Weights of a small transformer language model.
Architecture: LayerNorm before each block, rotary positions, biases, untied embeddings, normalized queries and keys, attention and MLP in parallel.
Training: a variant of Muon for these matrices, 1026M tokens, 7828 steps.
MLP neurons of a small language model. Each row is named by its layer, matrix (up: input weights) and neuron, and shows model dimensions 160-255. Each number is 200 + 40 x the weight over its row's rms, rounded and kept within 0 to 999.
Before each neuron's rows, "fires on" lists the tokens most often at its 100 highest values on Wikipedia text that the model never trained on.

fires on: "==", " ==", "==="
L4.up695,191,142,186,165,218,224,279,185,82,231,152,234,230,162,174,251,188,202,193,168,235,194,253,257,203,141,196,193,244,178,244,220,220,185,179,227,203,209,140,150,243,307,174,247,200,236,223,248,213,128,214,221,176,136,209,258,174,261,216,187,204,198,169,212,207,220,170,173,204,182,183,261,230,291,265,230,206,153,201,180,174,156,271,183,202,212,217,178,238,202,127,211,209,227,186,150

fires on: "m", "r", "w", "for", "n", "p"
L2.up943,215,191,157,124,209,218,170,247,213,206,173,228,215,209,229,212,200,189,104,234,197,138,177,206,195,209,150,193,255,137,187,224,194,219,231,266,209,252,123,272,198,152,243,173,161,202,214,232,250,179,199,106,255,185,236,303,267,103,139,247,248,273,172,195,171,206,186,156,205,223,148,222,209,196,195,260,189,259,257,183,110,230,158,142,151,200,205,227,212,198,252,232,188,218,132,241

fires on: "ing", "ed", "et", "ad"
L5.up186,182,196,165,223,186,150,74,183,240,188,208,170,196,186,240,177,179,223,231,184,170,246,330,266,180,171,217,161,189,227,185,267,181,260,191,219,210,93,219,207,257,233,187,242,147,219,196,260,186,232,181,229,209,216,188,162,110,195,176,180,164,229,182,127,175,186,255,198,195,194,159,234,230,179,331,162,161,227,219,253,195,163,268,261,212,206,177,242,161,165,173,241,201,186,170,189

fires on: " g", "g", "G", " G", "-G", "-g"
L7.up680,196,97,226,162,213,221,204,127,181,140,195,176,186,137,219,207,183,226,250,209,135,220,206,93,215,140,217,197,204,157,199,170,215,300,202,271,67,219,236,112,132,123,217,214,207,263,195,159,223,169,140,195,135,197,190,170,147,204,220,175,181,238,200,145,232,243,205,254,242,207,205,286,228,248,191,211,268,216,177,251,170,300,177,214,179,140,153,200,241,192,232,204,90,190,195,255

fires on: "\"", " | ", ": ", "\" ("
L2.up1129,204,229,161,185,151,213,220,136,210,177,203,162,252,159,192,237,218,205,212,213,190,193,210,163,301,252,192,203,255,257,293,193,242,239,203,135,218,232,207,180,182,216,228,192,174,160,171,224,212,256,246,202,129,210,137,154,149,197,184,160,159,190,192,317,204,185,231,177,269,243,141,192,220,215,235,109,282,250,163,187,185,206,198,249,217,207,133,179,244,225,267,199,180,198,192,287

fires on: " Mc", "c", "enn", " Mac", "ac"
L7.up653,133,220,249,176,219,331,220,238,215,201,162,299,215,166,242,238,219,135,147,218,178,227,180,194,126,218,223,235,196,161,184,185,226,177,239,183,206,225,163,195,199,203,166,240,229,261,225,241,233,264,239,164,235,202,172,193,190,189,254,158,196,232,190,225,200,253,197,215,201,174,150,191,264,203,136,148,175,265,280,176,204,224,140,162,243,209,257,289,146,228,184,179,145,202,239,226

fires on: "==", " ==", "==="
L4.up341,140,208,196,229,170,175,250,173,197,183,219,265,227,139,115,203,174,243,175,190,242,176,220,214,204,156,218,201,196,203,198,188,226,227,160,193,237,251,133,163,223,234,136,246,179,213,178,241,209,193,126,210,195,184,253,181,186,222,216,195,166,162,148,211,223,205,146,156,152,269,121,225,271,245,161,223,201,280,186,244,209,193,255,200,265,190,197,226,250,198,216,213,244,170,183,261

fires on: "ent", "ly", "al", " qual", "ally", "ual"
L4.up520,231,184,224,218,244,201,189,233,248,298,176,186,277,197,229,242,191,160,161,300,167,143,192,138,152,248,190,336,173,150,198,193,156,148,198,249,211,223,157,179,168,173,209,218,170,173,136,243,272,245,153,232,195,227,219,163,172,154,176,198,147,165,229,235,197,249,256,211,202,204,222,227,216,209,272,225,170,162,169,151,208,240,228,204,213,169,169,274,256,201,231,113,164,175,187,243

fires on: "==", " =="
L5.up1122,157,200,214,148,293,233,186,176,224,167,176,238,208,149,188,240,247,215,151,189,216,242,251,178,280,235,208,204,206,208,189,247,226,219,180,261,151,215,157,255,202,163,184,172,209,216,309,228,204,204,188,212,206,181,187,196,202,230,257,186,234,234,131,203,237,188,192,203,221,215,202,245,231,204,269,190,205,194,290,165,266,215,183,185,242,217,169,212,260,193,224,270,109,152,216,230

fires on: "or", "ar", " Cor", "m", " out", " Har"
L9.up37,215,193,199,176,250,224,143,164,176,219,128,232,246,214,187,184,190,172,174,139,180,229,225,238,113,238,207,206,278,207,242,189,227,216,153,176,212,196,205,248,211,218,122,182,147,198,175,229,231,237,196,233,172,211,194,216,159,162,246,141,243,187,182,198,192,214,98,160,181,157,179,232,178,187,192,187,241,212,214,233,99,173,256,235,175,162,272,184,145,129,213,196,236,204,136,219

fires on: "om", "l", "at", "m", "le"
L4.up31,235,178,203,159,181,230,132,135,246,144,152,249,210,100,180,191,249,222,265,170,278,168,187,206,197,171,200,223,248,167,149,214,162,202,219,237,248,172,200,258,173,137,97,227,204,271,153,197,271,224,142,143,186,178,147,167,237,188,207,265,199,205,200,145,243,162,229,148,247,190,229,190,152,100,236,168,168,217,257,254,222,197,194,221,185,266,184,199,171,245,161,192,235,194,132,146

fires on: "ing", "ed", " med", "a", "or", "ov"
L5.up471,154,218,177,226,229,209,128,157,167,143,138,168,246,134,225,199,258,155,259,224,171,226,195,218,190,276,225,181,181,223,172,247,136,212,178,253,265,177,187,234,223,177,134,237,217,195,172,217,234,224,202,167,207,238,244,237,199,198,253,205,171,265,149,83,160,168,190,179,172,125,134,167,169,266,124,196,173,263,232,98,163,245,191,219,163,205,217,239,192,175,135,189,180,231,142,186

fires on: "it", "ac", "u", ", ", "ri"
L5.up258,203,212,194,205,142,218,181,186,157,163,215,240,255,121,140,185,201,221,217,205,199,185,190,243,221,199,274,210,194,214,224,186,209,174,176,198,278,222,208,181,186,242,143,219,207,202,179,246,165,228,212,177,201,191,198,162,161,150,163,187,233,202,201,256,225,193,243,195,199,213,206,211,188,154,219,216,210,230,235,169,200,202,185,262,213,228,180,211,214,160,183,235,185,273,143,189

fires on: ") |  |", "),", " col", ", a", ", f", ");"
L2.up15,206,218,214,207,234,223,293,239,228,288,233,167,166,178,273,243,193,122,161,159,190,175,258,191,155,132,236,223,166,226,185,191,207,224,239,232,274,227,208,170,210,133,211,159,224,213,138,195,134,281,193,179,226,229,185,229,209,188,159,203,210,260,243,212,184,201,119,235,198,196,193,169,184,197,251,201,241,200,133,171,188,236,231,178,170,196,216,222,61,200,200,227,195,177,220,171

fires on: " This", ",", "es", "ra"
L4.up604,181,158,154,168,215,226,196,98,165,194,258,148,198,130,178,195,216,249,166,95,221,222,287,201,167,228,162,208,159,225,240,245,152,202,251,232,156,276,167,212,202,169,221,210,185,220,185,265,144,263,121,204,235,287,217,105,233,212,258,177,243,192,160,214,234,136,152,219,232,262,203,215,137,148,180,193,176,144,233,235,196,163,184,252,189,235,203,236,145,242,220,227,202,163,210,218

fires on: "h", "u", "f", "i", "is", "ri"
L5.up1116,178,179,126,219,225,229,228,196,162,197,272,184,181,190,210,194,173,240,164,155,192,266,236,239,160,220,246,194,202,219,158,152,158,184,228,252,199,214,192,204,176,214,161,271,245,240,125,205,219,265,241,168,243,221,210,290,202,174,214,161,203,207,190,192,228,186,228,240,195,236,221,275,182,170,207,164,216,146,174,203,225,237,220,332,237,251,135,180,119,140,142,218,212,234,184,166

fires on: "==", "===", " ==", "ained", "ates", "ived"
L5.up4,164,154,185,187,200,227,181,205,142,219,205,190,127,170,182,227,217,196,176,248,249,199,222,277,273,206,290,182,179,139,184,195,302,194,224,212,257,205,217,207,191,215,186,233,230,212,190,195,262,142,195,160,191,257,283,180,223,255,231,179,180,228,226,271,260,224,124,176,285,243,191,244,168,252,221,207,225,173,231,253,162,174,201,211,225,173,114,226,202,223,231,191,195,217,181,161

fires on: " H", " P", " L"
L7.up1027,266,159,175,255,177,249,257,202,221,175,267,145,187,178,145,195,243,187,154,245,246,187,264,99,191,150,204,227,219,165,160,222,188,213,155,260,216,131,193,192,191,271,207,211,112,207,172,236,242,169,243,217,180,154,193,230,247,205,242,192,309,197,156,278,275,155,255,142,199,192,149,220,176,253,181,234,140,238,246,107,185,179,164,253,240,202,220,212,178,210,253,155,170,229,242,220

fires on: " H", "-", "ri", "ad", " Cl", " In"
L4.up748,161,243,204,237,226,212,143,197,166,212,198,187,186,183,205,190,228,170,171,215,218,221,288,103,177,151,211,268,237,84,150,229,190,167,143,292,238,189,196,237,204,161,205,150,140,268,188,214,195,261,169,202,176,218,224,196,213,161,196,223,242,238,216,190,174,197,246,210,168,184,180,231,124,223,226,195,155,288,195,144,256,250,236,234,213,180,202,195,206,189,165,273,191,168,297,192

fires on: ")", "% |", ") |", ").", ") | ", "),"
L2.up498,159,241,257,140,239,151,234,193,197,191,189,232,304,209,148,207,224,206,232,157,177,213,205,165,235,216,149,226,193,175,244,194,212,174,221,145,218,177,203,149,208,168,140,259,90,167,195,268,152,159,158,260,194,258,187,131,132,132,225,177,198,169,228,201,136,233,227,201,192,187,113,249,258,192,172,190,140,184,246,171,146,254,245,236,198,217,134,191,248,192,275,281,189,205,310,146

fires on: "==", " ==", "==="
L4.up352,193,200,201,220,186,228,223,189,216,204,235,247,182,218,217,248,182,234,243,218,201,232,194,222,224,190,281,183,140,190,184,200,275,181,194,181,176,232,226,212,162,223,174,266,187,249,192,253,191,214,194,159,111,147,178,152,156,141,227,188,202,210,166,192,212,210,192,226,250,247,123,223,187,258,166,232,249,151,207,145,218,198,151,191,210,181,182,207,313,192,160,195,225,230,154,139

fires on: "r", "in", "el", "ri", "l"
L5.up476,249,167,140,126,224,163,127,172,194,214,235,140,221,281,106,287,221,219,177,256,219,218,166,184,170,168,231,170,219,203,238,214,191,165,214,224,237,120,262,200,182,186,198,183,228,170,274,221,167,237,258,202,190,177,222,199,155,117,221,183,208,235,159,192,177,74,223,273,144,157,221,202,253,238,202,243,178,172,165,262,168,253,195,217,201,196,173,196,100,289,255,162,203,152,168,236

fires on: "ec", " dec", "isc", " ag", " rec", "|---|---|---|---"
L2.up56,249,195,162,221,173,262,189,252,248,154,185,201,167,159,226,292,230,202,170,221,220,176,200,144,180,159,242,199,252,206,204,182,174,158,243,182,186,194,138,135,195,253,222,287,147,212,279,229,153,213,193,231,157,262,259,153,190,217,184,226,172,180,234,244,157,236,204,199,247,168,153,201,210,161,188,186,234,216,164,272,232,212,189,212,231,248,228,167,236,138,137,214,173,227,238,207

fires on: "1", "isl", " cl", "h", "uring", " del"
L2.up399,263,275,240,175,173,189,217,237,171,203,149,233,201,221,125,167,179,232,142,192,269,199,313,261,165,247,234,146,206,261,234,190,260,235,231,179,232,131,221,243,212,180,256,115,216,231,138,224,207,205,245,200,253,230,268,185,185,188,172,100,140,132,169,243,180,275,180,220,240,193,166,167,258,235,211,209,184,191,218,174,199,240,190,176,244,198,97,175,220,197,204,174,179,194,231,212

fires on: "y", "ing", "ed", "es", "ers", "ar"
L2.up1012,139,168,201,253,178,255,118,151,252,252,160,205,216,304,241,211,201,174,235,232,190,192,212,181,225,231,225,193,217,217,154,292,125,142,264,278,167,223,190,198,263,272,217,255,139,153,222,286,188,181,179,220,173,160,166,150,117,247,235,187,122,179,183,157,243,222,161,149,159,232,218,152,259,118,268,167,209,164,188,183,268,199,170,205,203,172,201,182,148,236,226,118,254,184,114,165

fires on: "ed", " own", "ut", "aid", "y", " follow"
L4.up218,217,231,129,236,237,161,212,201,183,227,290,162,196,192,216,197,206,204,260,241,238,185,114,232,185,186,191,248,170,238,216,236,130,220,270,240,171,313,200,211,238,143,130,183,179,96,204,185,198,163,269,210,181,216,221,169,120,178,208,151,181,223,245,200,246,248,203,214,188,146,184,257,203,223,243,210,173,160,177,228,118,192,232,239,205,224,161,215,224,182,151,255,169,197,227,162

fires on: "as", "est", "ry", "in"
L2.up618,168,187,126,202,216,130,165,202,211,193,244,175,172,251,237,229,225,192,153,280,178,148,180,269,345,282,267,207,230,241,219,233,185,194,181,209,198,234,204,207,230,248,175,194,206,278,152,150,186,238,208,153,233,227,178,211,202,243,127,281,172,264,114,190,238,210,187,226,205,140,185,126,208,122,186,145,105,185,197,145,149,208,132,199,203,186,202,202,237,146,152,230,234,175,201,199

fires on: ".", "="
L2.up38,236,202,151,214,186,226,172,242,227,253,210,223,175,217,198,248,173,261,250,202,272,264,198,181,223,251,187,266,153,214,178,157,219,217,246,224,197,209,192,235,210,135,190,249,123,221,252,214,200,240,260,246,251,196,234,184,226,207,269,174,192,172,192,269,232,168,160,236,168,194,164,231,313,202,213,267,176,149,227,150,202,172,147,221,276,174,231,148,235,237,147,101,272,159,225,197

fires on: "c", "al", "if", "is", "ad", "am"
L4.up892,107,177,196,190,243,168,244,187,176,211,173,178,214,262,210,224,191,226,152,173,168,226,201,194,272,234,136,180,189,192,187,195,213,149,303,189,226,225,118,224,217,194,225,232,224,231,228,240,203,235,155,277,195,247,159,165,200,235,227,168,188,167,311,217,203,168,219,168,96,164,175,187,199,184,195,233,126,196,219,247,200,183,179,281,248,259,202,177,155,240,220,273,272,242,224,225

fires on: "==", " ==", "s=="
L5.up625,182,148,228,203,223,232,196,202,200,169,189,232,234,144,175,241,169,210,166,214,100,258,238,273,217,144,215,276,228,241,198,178,241,199,230,258,151,247,189,211,209,203,203,264,228,244,223,123,231,204,186,206,170,198,135,217,208,209,309,211,221,242,191,286,223,246,182,190,236,148,253,264,189,221,217,193,220,230,229,270,257,184,257,240,238,188,209,202,244,188,174,297,212,201,248,215

fires on: " as", ",", " As", "ost", "1"
L9.up210,265,220,198,210,216,235,156,204,202,170,211,267,224,130,239,175,204,225,227,210,161,177,176,197,236,189,184,170,148,143,241,254,209,265,156,164,220,233,156,135,267,195,134,219,216,209,242,196,217,236,133,149,161,178,194,195,203,239,190,158,168,178,183,202,153,157,190,231,233,176,196,146,210,243,238,196,130,172,192,171,110,195,162,181,186,167,206,175,235,149,167,217,195,173,324,146

fires on: "\n", "h", "\n\n", "u", "″"
L2.up1084,189,164,219,205,205,193,164,183,197,159,244,251,192,183,198,270,220,207,222,242,203,179,248,189,224,240,237,193,226,256,247,197,169,109,185,286,256,184,168,209,212,261,156,326,216,220,201,248,237,243,196,189,174,154,188,186,222,199,216,145,226,173,161,173,187,225,163,220,165,181,268,237,215,224,217,190,185,190,157,166,146,241,213,283,154,275,192,161,176,142,241,251,211,170,197,206

fires on: "0", "T", "ok", "ot", " | ", "ation"
L5.up1019,134,251,176,255,231,244,181,143,279,223,215,276,215,195,126,207,219,171,160,175,237,166,214,213,252,178,256,225,153,218,139,196,239,210,122,215,317,233,186,180,231,168,129,206,120,142,247,222,267,193,284,169,164,216,202,178,193,199,224,173,188,218,184,213,212,208,283,221,168,159,202,215,190,265,205,278,250,154,258,192,182,184,210,190,164,136,164,213,163,169,205,270,221,199,193,188

fires on: "al", " not", " ", " are", " dam", " dest"
L2.up566,169,276,193,163,176,186,164,203,130,230,183,169,222,158,171,189,200,229,139,265,199,203,174,154,245,206,238,175,169,220,209,189,153,174,225,169,283,193,218,248,190,108,160,193,158,208,275,182,234,202,251,179,219,191,207,157,206,123,196,234,176,300,144,162,224,207,206,263,217,128,173,246,210,233,128,169,171,232,198,66,181,203,160,171,212,177,178,189,245,184,189,190,308,201,184,240

fires on: "s", "a", "anc", "itor", "ill", "ics"
L5.up583,186,182,225,160,208,167,165,161,232,153,158,122,142,238,184,193,165,181,230,183,231,191,224,139,198,205,195,218,146,277,243,211,169,261,243,191,221,185,237,144,201,129,171,203,297,103,145,171,210,205,172,153,237,186,194,122,213,195,209,138,182,228,183,188,272,142,185,203,158,191,156,183,184,211,193,213,237,239,187,115,252,215,210,233,177,166,213,228,143,154,206,247,159,170,159,183

fires on: "av", "==", " And", " sup", " refer", "at"
L2.up105,171,220,243,109,281,296,235,272,182,162,185,160,206,169,186,210,198,186,246,141,241,191,166,175,206,278,158,197,189,164,211,194,194,232,128,128,232,217,248,172,113,230,232,214,246,243,182,189,198,185,112,228,165,148,246,162,235,172,218,203,245,208,225,201,215,175,199,187,200,229,156,173,257,170,182,161,141,233,224,177,236,171,230,225,163,133,200,196,229,224,114,224,192,239,159,181

fires on: " S", " and S", ", S", " of K", "k", " Sal"
L7.up479,223,190,177,188,241,223,239,141,189,159,284,200,166,195,159,141,230,215,248,222,225,208,236,171,243,182,254,240,210,150,188,161,180,184,201,225,232,199,164,177,268,215,206,231,146,220,194,220,123,226,274,278,205,254,215,115,246,161,175,174,201,192,214,177,208,188,175,199,195,205,139,223,180,276,211,217,165,179,222,228,202,192,193,197,200,186,116,294,197,191,264,216,130,225,234,219

fires on: "==", " =="
L2.up429,232,216,149,159,229,246,134,198,215,149,222,181,144,163,177,201,140,241,223,190,181,240,190,172,162,238,283,194,120,164,201,215,193,204,175,160,191,225,179,205,129,174,214,230,205,155,208,278,281,159,152,222,121,220,189,217,210,257,188,196,208,167,194,237,205,265,140,169,175,148,154,221,229,277,142,200,277,167,155,251,234,189,307,181,228,198,180,282,159,162,188,215,233,189,212,241

fires on: " who", ": ", " |  |  | ", " which"
L2.up491,195,231,241,176,186,228,166,138,212,250,125,224,254,170,199,193,147,237,254,238,215,176,222,238,194,148,197,194,172,148,229,182,122,272,213,214,233,149,260,173,219,169,195,208,179,248,190,201,228,243,161,177,234,224,269,191,143,268,180,189,264,249,184,209,239,203,250,209,266,204,255,223,158,198,305,112,253,278,198,177,253,206,185,169,214,228,212,174,267,217,222,228,143,149,205,241

fires on: "os", "one", "u", "anding", "ory"
L2.up163,246,215,196,228,181,204,190,238,185,186,169,172,213,129,292,251,164,170,196,269,151,190,198,188,163,210,188,194,197,244,255,217,113,236,255,144,188,218,238,203,291,249,117,183,240,241,210,159,202,195,207,179,198,183,211,193,96,211,217,224,163,242,125,163,96,213,264,233,266,250,220,186,183,134,178,230,149,157,221,247,230,172,217,217,207,193,116,242,207,159,203,296,145,227,155,163

fires on: " such as", " of", "{", "ides"
L2.up438,289,255,180,143,165,242,214,205,194,178,151,184,233,187,194,157,255,123,172,175,218,166,240,170,131,175,214,208,130,133,258,118,257,260,235,184,238,257,179,201,226,190,153,183,224,181,186,200,210,208,212,235,257,223,180,183,194,246,224,201,137,250,217,175,143,209,122,165,248,218,203,237,174,185,142,220,210,229,194,210,196,179,199,160,169,237,208,165,182,220,128,181,132,193,195,195

fires on: " s", " on the", " com", " sp", " on", "–"
L10.up52,310,124,194,177,248,270,248,233,158,190,241,198,207,260,142,255,262,258,230,226,133,197,229,204,236,246,252,300,173,220,183,164,138,213,189,267,184,168,171,216,191,209,208,188,283,213,263,251,216,195,164,186,177,238,186,233,170,220,232,220,169,230,151,111,230,216,253,257,233,204,196,206,162,209,187,230,209,289,184,242,212,203,191,219,226,158,240,203,215,190,236,160,176,226,183,192

fires on: "m", "n", "in", "ign", " effect", "–"
L5.up1,188,199,211,189,219,240,206,218,173,251,189,227,271,189,192,245,197,259,138,304,206,230,130,213,195,233,167,200,265,201,215,226,237,171,237,200,231,232,162,157,186,158,230,162,145,269,162,283,243,166,234,249,302,251,219,250,269,212,213,204,263,151,182,218,175,220,194,207,275,149,129,192,184,213,233,208,177,216,194,196,239,236,217,188,189,209,175,189,277,259,185,294,247,155,190,144

fires on: "p", " p", " following", " c", " w", " h"
L7.up1086,236,155,231,280,172,192,193,222,176,209,195,198,189,175,154,230,239,155,204,187,269,239,175,248,279,176,233,225,259,223,184,141,210,223,208,173,237,258,170,242,159,179,211,222,190,118,175,149,241,195,163,191,171,224,184,232,179,230,216,192,226,262,169,135,223,208,209,192,187,211,166,174,233,184,233,180,201,247,237,260,191,109,285,168,140,240,202,268,241,217,209,148,180,282,181,224

fires on: "an", "ri", "at", "in", "w", "tt"
L5.up27,277,254,180,174,192,251,183,186,146,241,191,145,198,173,150,213,97,138,208,226,250,247,219,224,236,209,177,222,229,186,260,227,219,215,232,184,295,181,200,196,239,209,214,279,277,249,210,272,247,255,177,239,180,193,227,245,221,184,225,171,156,225,183,175,228,143,159,203,204,137,204,204,275,207,183,286,203,228,134,195,172,319,159,157,243,217,236,199,237,225,216,258,318,174,223,206

fires on: " de", "ual", " as \"", "ate", "ome"
L2.up1114,153,96,207,128,231,204,299,52,304,229,162,179,216,205,261,155,139,203,146,203,147,167,179,233,227,194,180,157,259,144,264,181,196,173,194,211,203,215,176,198,204,174,215,151,172,176,220,180,185,178,212,84,241,258,189,134,184,251,130,252,245,182,257,229,220,195,243,157,137,182,212,216,144,216,147,203,184,249,194,207,140,215,207,198,242,167,204,203,244,169,224,158,198,208,235,184

fires on: " He", " him", "ed", "He", " he", " his"
L5.up485,160,252,227,174,177,190,203,168,96,212,217,242,253,189,196,140,264,242,202,133,231,174,282,266,210,178,231,222,181,216,162,236,216,190,223,212,161,247,197,190,225,192,188,215,217,157,248,257,228,186,143,159,185,209,174,188,187,264,202,210,271,216,265,189,201,229,178,246,268,178,207,195,143,224,194,159,229,204,171,223,282,216,165,203,224,230,278,310,206,179,198,206,214,192,136,233

fires on: " to", "3", " in", "9", "7", " in the"
L7.up946,176,106,249,179,167,319,173,228,192,161,216,208,212,174,254,142,231,167,301,201,241,215,264,189,270,246,181,213,209,164,258,198,232,183,185,204,159,214,177,185,189,186,180,151,224,126,164,252,170,225,141,165,263,155,166,210,228,145,281,208,186,141,230,197,165,208,211,158,243,156,231,272,227,171,223,278,173,243,280,254,222,262,258,204,241,225,212,257,279,185,216,176,245,246,151,263

fires on: "b", "y", "ase", "ted", "ur"
L2.up745,206,186,197,238,247,225,188,200,263,209,185,136,188,259,178,215,219,225,217,234,259,215,270,298,224,167,240,186,140,225,203,291,172,254,108,106,212,217,240,138,196,116,214,245,128,178,161,227,235,171,229,139,127,242,139,168,228,183,173,197,211,264,216,165,205,245,191,205,124,163,230,142,174,187,195,220,190,179,240,206,145,203,218,224,187,205,168,230,207,225,174,217,109,162,200,206

fires on: "ent", "n", "all", "ron", "en", "3"
L5.up492,228,116,128,216,281,226,206,192,118,276,209,225,223,296,193,220,170,174,175,193,164,169,336,248,195,171,231,252,265,139,216,281,151,195,184,200,104,176,177,215,192,195,222,180,160,230,209,174,191,175,228,167,139,209,187,246,165,230,187,209,202,211,117,213,171,233,254,261,182,184,151,193,242,207,199,187,232,186,170,183,208,201,170,223,306,191,246,249,249,208,195,200,188,123,230,264

fires on: " dec", " in", " rev", " in the", "0", " of"
L7.up948,174,152,220,192,165,221,229,237,155,217,274,221,168,221,244,184,191,252,167,289,180,218,187,170,185,207,184,188,178,212,182,200,246,202,173,145,107,189,150,164,260,172,218,203,250,151,191,223,212,232,195,251,224,211,181,170,166,218,238,179,185,174,212,227,250,185,149,223,212,172,208,151,180,173,199,150,175,251,236,189,182,240,275,166,259,205,168,203,234,148,205,238,86,173,146,210

fires on: "el", "l", "amil", "em", "ach"
L4.up1054,125,250,249,201,252,142,216,240,173,142,201,173,219,214,160,181,202,115,139,196,170,281,201,231,204,213,214,210,173,189,167,170,192,221,217,264,183,269,171,198,280,133,190,208,213,130,113,249,224,193,186,231,153,139,230,221,175,165,201,139,232,152,217,175,168,204,199,165,166,234,216,195,265,233,223,194,221,191,230,183,188,204,194,183,170,134,237,226,181,188,190,186,250,159,161,210

fires on: " W", "os", " | W", " out", "- W"
L7.up612,245,267,194,188,240,205,169,198,119,256,148,174,160,247,185,221,217,131,194,246,180,144,244,255,199,207,197,211,222,184,190,210,147,242,208,223,265,201,115,201,171,167,231,179,270,151,169,211,157,151,254,136,276,204,173,176,217,136,261,146,183,176,232,117,202,154,159,255,219,215,207,280,333,260,209,200,180,261,183,147,205,197,238,101,135,190,126,288,201,176,221,151,212,178,294,193

fires on: ".", " ", ")", "="
L5.up282,203,171,195,151,253,185,217,194,220,273,187,197,149,182,195,258,151,241,230,168,187,243,237,170,234,193,146,241,177,169,164,154,229,180,209,214,215,182,191,205,211,166,170,224,233,182,218,170,218,181,210,223,233,227,173,182,146,251,238,184,126,227,234,195,133,246,148,265,201,233,148,198,178,259,274,231,257,210,161,184,205,206,223,143,243,211,224,198,282,224,234,75,197,186,211,189

fires on: "y", "\n", " B", " All", "ti"
L4.up632,225,251,165,246,220,190,201,235,240,248,227,155,207,220,180,179,182,189,306,185,232,185,247,232,257,164,187,218,291,177,193,163,197,225,152,157,207,218,229,214,193,269,202,229,183,183,202,152,189,242,189,133,132,212,145,117,112,193,133,255,233,108,198,244,248,232,206,210,221,201,217,178,196,206,268,237,237,227,186,143,246,204,213,191,166,169,162,220,208,325,220,131,211,173,116,175

fires on: " P", "P", "L", "arl", ", P"
L4.up579,221,195,126,182,216,228,220,159,238,175,143,123,254,236,155,204,205,207,211,246,222,170,196,124,155,224,205,135,210,152,163,171,230,154,184,295,115,172,161,162,274,210,171,285,218,264,230,175,194,155,250,193,169,266,176,184,216,226,203,232,196,137,195,157,197,187,154,123,209,215,187,239,219,263,168,190,153,209,258,175,239,211,198,199,237,216,269,251,147,239,214,233,194,242,217,243

fires on: " w", " of", "atform", "ld", " access", "du"
L2.up289,213,176,171,169,183,246,189,181,140,167,149,145,242,215,146,165,189,165,191,264,241,171,192,160,203,175,171,255,170,122,193,186,222,283,258,253,222,182,177,210,185,197,186,193,181,282,241,176,155,229,203,165,124,251,182,153,273,204,253,186,184,231,148,264,237,216,177,206,250,210,232,255,239,168,177,262,145,157,191,132,249,215,156,288,245,229,141,170,183,185,217,258,243,157,179,272

fires on: "==", " ==", "==="
L4.up156,148,225,204,160,124,243,259,214,127,234,232,189,242,175,177,184,203,246,194,176,168,237,142,216,269,212,234,273,124,204,217,219,277,193,194,146,176,266,200,178,177,163,262,204,251,228,250,166,245,195,197,237,245,121,193,158,130,155,235,223,235,271,137,206,212,198,178,183,277,247,208,197,263,255,194,205,176,210,236,247,169,179,249,154,247,177,196,210,239,198,147,224,213,224,180,171

fires on: "ul", "ol", "ing", "or", "he", "ro"
L4.up393,145,210,165,229,257,105,215,247,199,193,179,217,198,192,272,157,276,205,212,170,161,272,232,193,224,191,190,184,250,216,211,227,137,195,207,229,231,213,198,255,225,229,145,161,207,226,238,127,168,247,207,148,150,170,233,202,230,237,213,204,125,260,231,189,174,161,272,220,149,227,155,188,186,205,102,192,190,193,109,234,175,166,188,235,277,208,178,242,182,194,179,258,208,153,145,213